config.toml
n_layer = 8
activation = "tanh_gelu"
norm_place = "pre"
qk_norm = true
attn_scale = 0.125
parallel_block = false
init = "normal"
init_std_down = 0.0
MLP neurons of a small language model. Each row is named by its layer, matrix (down: output weights) and neuron, and shows model dimensions 384-447. Each number is 128 + 24 x the weight over its row's rms, rounded and kept within 0 to 255.
A block is one neuron, or neurons of one layer that tend to fire together. Before each block is what it responds to, as a language model described it from the Wikipedia text at the highest values.

Responds to: Plural noun endings or whole plural nouns, often after numbers, "other" or "several", such as subsidiaries, clubs, awards, texts.
L3.down1229 [137 176 106 137 120  84 172 158  98 150 135 130 117  81 137 132 139 142 115 152 143  83 145 119 151 131 135  86 134 123  93 143 120 139 154 145 125 147 152 145 146 176 110  89 173  99 121 136 159 102 115  86 129 128 125 103 173 143 169 101  68 106  93 157]
L3.down1714 [140 123 107 122 126  88 115 133 145 121 127 130 121 169  90 190 148 120 131 151 123 167 125 135 139 128 141 108 177 170 133 100 126  61 101 150 128 151  83 123  99 106 121 178 165 128 139  73 123  86  98 123 122 138  86 143 116 114 174 137 143 126 197 115]
L3.down2541 [150 117 105 125  88 117 132 141 171 109 100 156 113 136 123 104 138  97  98 123 157 127 110 127 137 125 125 143 134 136 141 137 133 120 181 134  87 115 129 127 151  80 121 156 123 118 161 109 112 106  96 110 116 155  94 164 117 114 176 114 128  86 107 163]
L3.down3026 [134 110 110 119  75 184 153 139 153 165 122 127  58 165 126 109 109  85 128 144 124 131 120 161 127 144  92 144 137 161 122 127 105 138 133 123 161 145 126 131 130  96 111 100 122 128 112 142 163 128 119 109 129 117 124 127 153 152 161 132 123 105 121 163]

Responds to: The main finite verb right after a sentence's subject, mostly reporting verbs before that or a quote, such as stated, notes, announced, wrote, purchased.
L4.down232 [124 148 149 158 149 129 155 138 134 140 128 129 141 126 107 126 114 107  82  94 140 103 118 146 119 149  87 111  73 123 131 144 126 163 121 147 121 163 205 138 129 137 139 138 149 142 116 128 118 130 153 130 131 155 114 119 112 143 106 116  88 119  99 158]
L4.down526 [102 117  94  92 121  93 127 140 105 166 150 118 108 148 213 115 165  94 160 106 123 139 137 115 108 130 139 124 144  77  89 134  97 149 125 140 151 110 102 131 151 119  83 125 116 151 101 111 126 119 164 166 161 138  96  97 110 159 153 102 133  60  85 126]
L4.down529 [145 123 125 190 133 147 125 143  96 131 116 100  95 122 146 126 123  98 132 130 136 114 116 123 111 165 111 133 109 115 129 129 105 133 126 122 129 113 100 188 151 155 168 120 126  73 149 118 122 133 125  94 125 143 133 124 154 100 126 153 116 143 103 112]
L4.down665 [106 104 105 124 158 154 117 139 142 143  95 114 115 149 103 153  76 107 119 126 109 112  79 161 143 140 167 127 136 104 121 126 134 122 150 132 126  95 120 108 141 125 134 135  97  86 108  95  99 162 121 117 117 195 105 162 132 110 175  92 110  94 145 165]
L4.down727 [ 91 143 170 122 172 145 160 123 141 122 132 155 117 157 150  97 103 116 121 107 125 165 141 103 140 133 147 146 108 182  81 182 133 113 138 123 100 106 153 133 185 134  90 100 147 156 157 123 144 180 151 135 103 104  95 116 104 127 137 111 123 135  95 133]
L4.down748 [161 123 110 175 122 103 115 159 103 143 145 153 121 151 147 135 110 111 109 139 124 140 130 127  88 142 123  85  59 102  84 105  90 129  63 104 129 135 118 160 145 129  91 149 121 124 164 158  83 138 143 147 139 125 139 118 129 128 120 133 129 137 134 130]
L4.down894 [145  98 159 136 182 108 129 159 124  95 137 193 118 133 151  98 104 155 110 142 114 151 159 132 132  79 121  86 169 120 119 146 139 140 138 153 125 142 107 111 127 121  90 164  93 116 177 124 116 110 130 133 123 137 129 116 108 137 131 102 129 108 133  93]
L4.down1136 [157 140 199 106 124 117 109 112 142 144 105 126 132 165 106 140 167 142 133 125 120 160 146 127 143 128 116 138  83 131 119 134 138 157 103 140 161 105 118 157 134 147  96 122 148 103 132 123 115 120 111 116 147 125 131 127 136 161 156 100 171 140 115 135]
L4.down1710 [ 76 115 148 127 145 130 109 140 129 127 171  84  93 172 152 122 134 131 116 150 108 139 159 109 142 104 133 170 134 149 139 156 150 163 119  84 141 144 164 110 112 137 126 135 171 152 132 106 103 138 122  81 101 121 114  96 108 163  80 148 118 163 124 130]
L4.down2049 [114 146 109 133 144 153 125 151 123 157 107 122  89 178 118 144 112  88 105 147 141 129 134 123 133 128 167 141 115 161 123 110 155  89  94 112 172 126 139 181 110 120 125  94 137 119 132 129 138  91 137 136  96 129 106 114 125 186 133 134 173 133 106 156]
L4.down2137 [126 147 200 177 114 106 138 148  99 154 101 130 158 156 138 122  89 152 146 144 140 112  80 128 117 117 116 129 113  84  90 127 110 152 154 108 104 144 115 188 116 168 105 189  62  97 127 153 110 128 131 120 139 146 138 123 104 108 130 128 105 120 130 145]
L4.down2337 [125 150 122 120 142 136  93 118 151 127 159 133  71 179 128 153 161  87 111 140 131 136 102 155 103 125 142 143 149 125 168  98 122 111  92 119  78 132 135 145 118 148  80 162 142  98 162  56 114 135  76 119 123 127 112 157 110 164 151 169 100 126 115 130]
L4.down2621 [115 131 118 103 115 126 144 120  85 160 164 156 110 122 111 169 128 105 148 128 149 116 135 133  99  84 110 112  95 127 127  92 172 155 187 165 166  59 180 158 117  88 112 111 140 155 132 104 107 115 123 144 139 138 115  93 181 124 128 125  68 156 141 151]
L4.down2825 [116 146 144 162  93  80 154 141 146 105 148 152 113 114 126 103 149 150 159  92 128 138 140 128 158 138 136 106 122 157 113 124 103 170 117 149 136 128 135 151 134 123 125 128 121 115 161 164 152 134 125 133 135 123 116 180 140 111 137 127 161 141  65 128]
L4.down2852 [ 96 113 132 114 101 116 186 125 110  99 121  88 135 143 157 116 141 143 108 102 114 153 136 163 156 132 117 170 136 154 144 125 151  85 110 118 120 118 166 148 127 139 116 139 172 128 146  74 136 109 121 145 145 131 134 125 101 118 151 105 108 145 120 172]
L4.down2984 [114 136 146 148 122  74 134 144 120 103 147  92 120 105 131 125 110 143 118 138 181 105  83  92 123 155 144  70 126 139 138 144 132 105 109  94 124 112 146 125  90 104  98 145 163 112 125 100 123 116 128 130 147 108 125 149 155 137 163 129 125 114 103 142]

Responds to: Fires on verbs or verb-ending pieces that expect a direct object next, often after "to", as in to stop, facilitates, dominates.
L3.down808 [170 113 140 110 101 119 118 143 112 120 109 115 148 129  91 145 110  94 125 154 119 117 130  89 196 144  96 156  83 157 111 129 126 107 125 125  99  87  98 104  81 110 118 115 136 133 131 112 147  98 151 123  96 122 108 138 117 169 144 141 151 169 144  91]
L3.down1200 [126  77 130 153 183 105 137 118  97 143 123 127 153 168 122 150 151 138 140 155  98 158 127 105  75 114 113 106 117 138 143 129 125 128  76 130 118 119 138 118 124 114 132 140 144 148 119 112 133 152 123 152 126  99 127 147 142 164 119 154 152 139 123 142]
L3.down1701 [130 129 123 107 154 115  82 129 141 112 125 136  88 175 134 111 134 156 168 147 115 128 123 124 146  92 120 144 143 133 139 133 126 132 122 107 161  82 148 129 114  92 130  99 121 131 140 100 136 141 133 148 102 130 111 135 123 163 114 172 121 140 120 135]
L3.down1710 [107 109 114 167 155 101 159 121 111 112 111  87 124 180 143 112  99 144 143  97  86 124 119 110 140 124 130 141 124 120 125 144 112 180 128 150 114 142 150 123 151 156 132 154 107  97 181 129 114  61 164 143  82  97 132 141  96  80 112 161 116 105 114 151]

Responds to: Nouns and units right after a number, like £2 million, eight games, 40 metres, 32 MB; also mid-word pieces like par-aly-zed, p-ian-ist.
L2.down274 [138 124 106 126 137 151 140 137 168 116 158  88 117 112 140 153 131 143 111 140 165 128 150  71 125 156 104 147 108 120 109 133 130 140  92 108 165  90 122 151 146 127  49 136 139 151  79 160 164 102 112 114 115 119 149 115 134 121 152 113 153 132 153 121]

Responds to: The word season right after a sports year range like 2006–07; more weakly, nouns or suffixes ending number or time phrases (followers, subspecies, World War I).
L4.down451 [130 130  92 102 141 148 102 125 189  93  90 104 157 139 140 145  97 162 102 135 133  99 134  95 161 106 106  63 156 151 106 151 138 105 130 124 145 150  98 121  82 158 135 110  79 147 115 142 156 117 111  98 137 116  89 113 141 159  76 175 118 108 135 136]
L4.down497 [141 162 144  95 123 140  86 130 104 116 122  98  89 114  95 165 129 130 154 133 176 138 147 160 150 120 162  85 120 124 120 107 130 124 165 146 135 122 136 142  98 124 168 176 133 163  83 101 100  74 113 111 119 116 155 141 142 185 151 166 110 105 129 150]
L4.down828 [ 87 139 162 107 141 178 117 137  94 151 145 112 106  74 169 136 175 140 126 133 145 107  96 156 125 126 125 166 136 124 148 133 135 158  97 121 121 126 129 130 170  81 137 129 135 110 180 147 117 103 129 111 104 112 147 159 105 140 165 172 131 136 116 147]
L4.down919 [126  99 140 163 118 133 139 136 122  81 110 168 159 109 144 128 128 138 188 139 110 127 144 134 117 101  95 129 133 162 122 124 101 133 149  83  90 157 144 156 112 134 130 125 147  78 113 117 116 126 168  70 119 114 156 130 123 118 137 112 146 124 111 122]
L4.down1110 [ 97 172 142 104  96 114 153 122 148 108  90  78  97 186  66 171 118  67  85 159 149 119 119 129 112 141 133 122 127 141 139 116 153 103 127 132 101 111 142 101 131 133 139 160 116 127 104 147 123 141  70  86  94 146 144 173 109 107 123 140 127 164 112 130]
L4.down1129 [135 126 113 106 122  87 102 132 153 171 129 136 130 133  95 119 126 115 144 160 151 127 144 148 101 126 120  94  84 141  99 143 127 125 119 110 132 142 140 130 131 124  89 112 164 119 157 115 144 154 110 113 133 166 122 127 150 140 128 110 115 118 148  72]
L4.down1346 [137 138 119  65 110 125 106 107 138  91 137 161 123  97 121 145 125 131 133 139  97 144 143 114 168 147 106 111 104 117 138 112 132 103 135 152 122 162 128  98  99 135 141 118 146 115 123 162 181 129 111 131 131 129 129 121 126 113 130 148 115 119 155 123]
L4.down1393 [134 128 125  94  96 149 137 102 141 132 165 127 168  83 143 160 130 136 146 141 164 149 127 132 135 115 121 126 159 123 127 127 138 109 154 128 114 136  89 135 110 123 119  96 100 157 103  77  97 118  92 122 126 139 125  94 116 144 104 144 140  96 133  94]
L4.down1440 [124 121 148 146  87  82 124 154 106 124  97 117 146 121 124 136 135 125 111 139 122 153 107 121 152 108 126 152  61 136 150 132 135 132 116 152  94 132 125 131 144 144  90 117 170 142 113 123  84 154 135  88 132 107 125 141 147 183 107 100 155 162  78 113]
L4.down1845 [101 149 106 142 133 157 121 144 130 134 106 126 169 152 155 122 151 110 141  99 126 113 139 109 107 107 125 155 106 166  97 155 134 106 122 102 129  62 151 114 103 166 118  87 129 126 103 150 149 139 125 184 112 112 151 129 116 113 122 135 132 151 125 112]
L4.down1849 [110 114 125  94 107 152 120  96 121 168 117 123 127 192 172 131  71 100 151 112 135 137 144 134 130 124 126 138 134 134 112  87 144 146 149 112 131 136 111 126 159 143 156 162 108 120 141 119 131 142 132 152 115 112 128 135  94 138 125 133 154 133 157  95]
L4.down2050 [126 127 169 106 129 148 157  65 142 168 125 137 152 112 161 119 145 148  98 101  91 111 121 141 152 149 153 135 132 136 132  95 165 114 154 141 116 131 172 125 140  79 139  77 106 128 133 122  86 112 181 114 156 136 100 127 125 112 151 129 119 170 112 107]
L4.down2155 [163 118 123  86 111 160 135 150 132 128 139 107 154 131  86 110 125 139 137  89 123 142 125 122 129 149 125 135 141 145 160 109 117 138 135 108 102 121  93 153 114 127 138  88 123 138 152 156 129 153  97  54 165 110 113 115 122 128 110 126 119 138 138 100]
L4.down2383 [122 136 125  98 165 122 120 145 142 140 142 113 137 143 127 189 123 114  78 150 126 151  77 116 141 134 136  99 123 136 106 124 142 120 141  74 134 133 152  98 129 130 130  96 154 124 184 133 123 106 114 104 123  80  91 143 145 190 117 117 121 161  58  95]
L4.down2620 [135 100 124  98 155 125 153 147 109  94 112 136 160 118 136  90 109 161 155 112 113 135 117  95 123 128 131 162 159 124 119 127 139 140 118 154 113 147 119 178 116 141 143 125  93  86 121 162 153 135 161 175 161 117 113 140  90 101 147  99 149  99  95 153]
L4.down2799 [133  97 119 125 101 126 142 132 103  79 152  88 144 117 149 148 120 137 112  79 124 116 103 106  91 199 109 128  85 110 101 131 141 148 106 123 147 152 136 104 158  76 142 144 112 104 131 173  92 115 140 114 111 124 130 118 154 122 133 163 121 122 128 154]

Responds to: The first token after a named subject (person, critic, group, organization), often a speech verb or possessive: said, stated, wrote, had, 's.
L2.down1248 [146 141 103 144 144 109 123 148 122 150 113 134 114 168 163 121  82  69 100 147 154 140 132 102 139 100 141 137 167 125 137 119 124 111  99 151 123 113 145 174 163 123 168 140 139 147 135 116 124 130 137 119 113 125 111 151 109 116 121 121 126 171 133 120]

Responds to: Reporting verbs and the clause-opening word after them, such as stated, argues, commented, opined that, mostly in reviews and political text.
L3.down737 [162  94 187 112 109  82 116 135 109 122 153  81 159 128 135 131 132 128  84 139 173 131 153 121 162 108 135 182  84 106 162 135 166 139 139 118 182 141 164 116 137 148 137  83 128 144 117  57  82 136 136 118 134  90 128 114  99 145 114 130 101 124 160 114]
L3.down2232 [133 116  95 150  96  95  91 128  98 145 125 139 131 190 145 130 133 148  97 149 116 110 136 148 117  72 148 168  91 152 121 145 115  89 112  47 158 119 139 151 112 124 139 140 133 121 141 121 108 103 147 129 132  97 120 101 106 138 116 122 131 162 146 156]
L3.down2324 [134 193 133 129 109 151 124 114 131 106 154 141 149 166 116 173 137 118  92 110 154 102 106 149  96  97 149 145  96 132 123 147 127 134 162 150 109 147 108 130 140 113 107 126  96 134 138  90 127 143  99 124 121 119 117 116 157 159 117  99 136 130 152  87]
L3.down2335 [108 140 118 149 108 122 126 137  92 150  64 125 126 137 154 155 184 142  95 127 161 124 121 110 164 115 158 166 123 100 164 121 185 134 138 127 160  83 144 172 151 107 126 116 139 166 139  80 120 111 160 117 124 112 111 137 131 129 110 113 118 103 115 101]

Responds to: Hyphen tokens inside Markdown table separator rows such as |---|---|, mostly the middle dash of an early cell, under Wikipedia table headers.
L3.down80 [159 171 136 133 120 111  89 143 149 157 101 137 152 190  86 150 112  98 136 100 154 124 152 133 146 148  79 190 116 100 136 117 101 135 143 169 161 122 107 124 127 156  83 161  98 167 125 163 121 134  84 110 161  74 151 156 121 111 121  82 149 162  99  94]
L3.down810 [129 130 147 159 167 177 121 118  98 157 167 143 131 132 120 157  69 114 156 124 138 157 121 148 126 136 101 115  74 102 122 117 118 135 134 150 103 115 158 167 164 132 128 149 144 106  98 143  90 137 134 173  84 135 131 103  98 129 107 118 136 152 111 127]
L3.down1787 [177 151  76 158 125 142 163 102 109 149 107 137 131 131  97 148 135 149 160  91 126 144 138 128 119 118 128 115 104 124 138 122 135 115 115 164 115  85 119 159 138 180  96 120 134  94 130 159  92  98 125 153  92 107 180 153 113 141 131 148 118 125  97 161]
L3.down2784 [ 89 129 137 107 121 135 147 112 126 157 122 137  81 110 122 158 142 101 158 170 121 126 139 110 116 118 108 143 115 154 118 175 149 155 133 143 117 142 110 150 103 103 162 149 157 126 131 143 178 138 113  98 184 124 109 104 169 169  96 159 126 175  89 146]

Responds to: Mainly the third dash in |---| separator rows under markdown table headers; also frequency adverbs like often, sometimes, frequently, and word-final pieces such as -ent, -s.
L2.down2591 [132 150 154 118 108 122 142  99 178 142  99 127 139 140 153 125 129 133 104 160 121 146 118 115 105 111 121  91 102 171 115 121 151 120 121 168  86 138 137 153 156  84 127  80 138 136 148 109 121 119 128  99  97 125  98 148 124 170 176 149 137 152 149  95]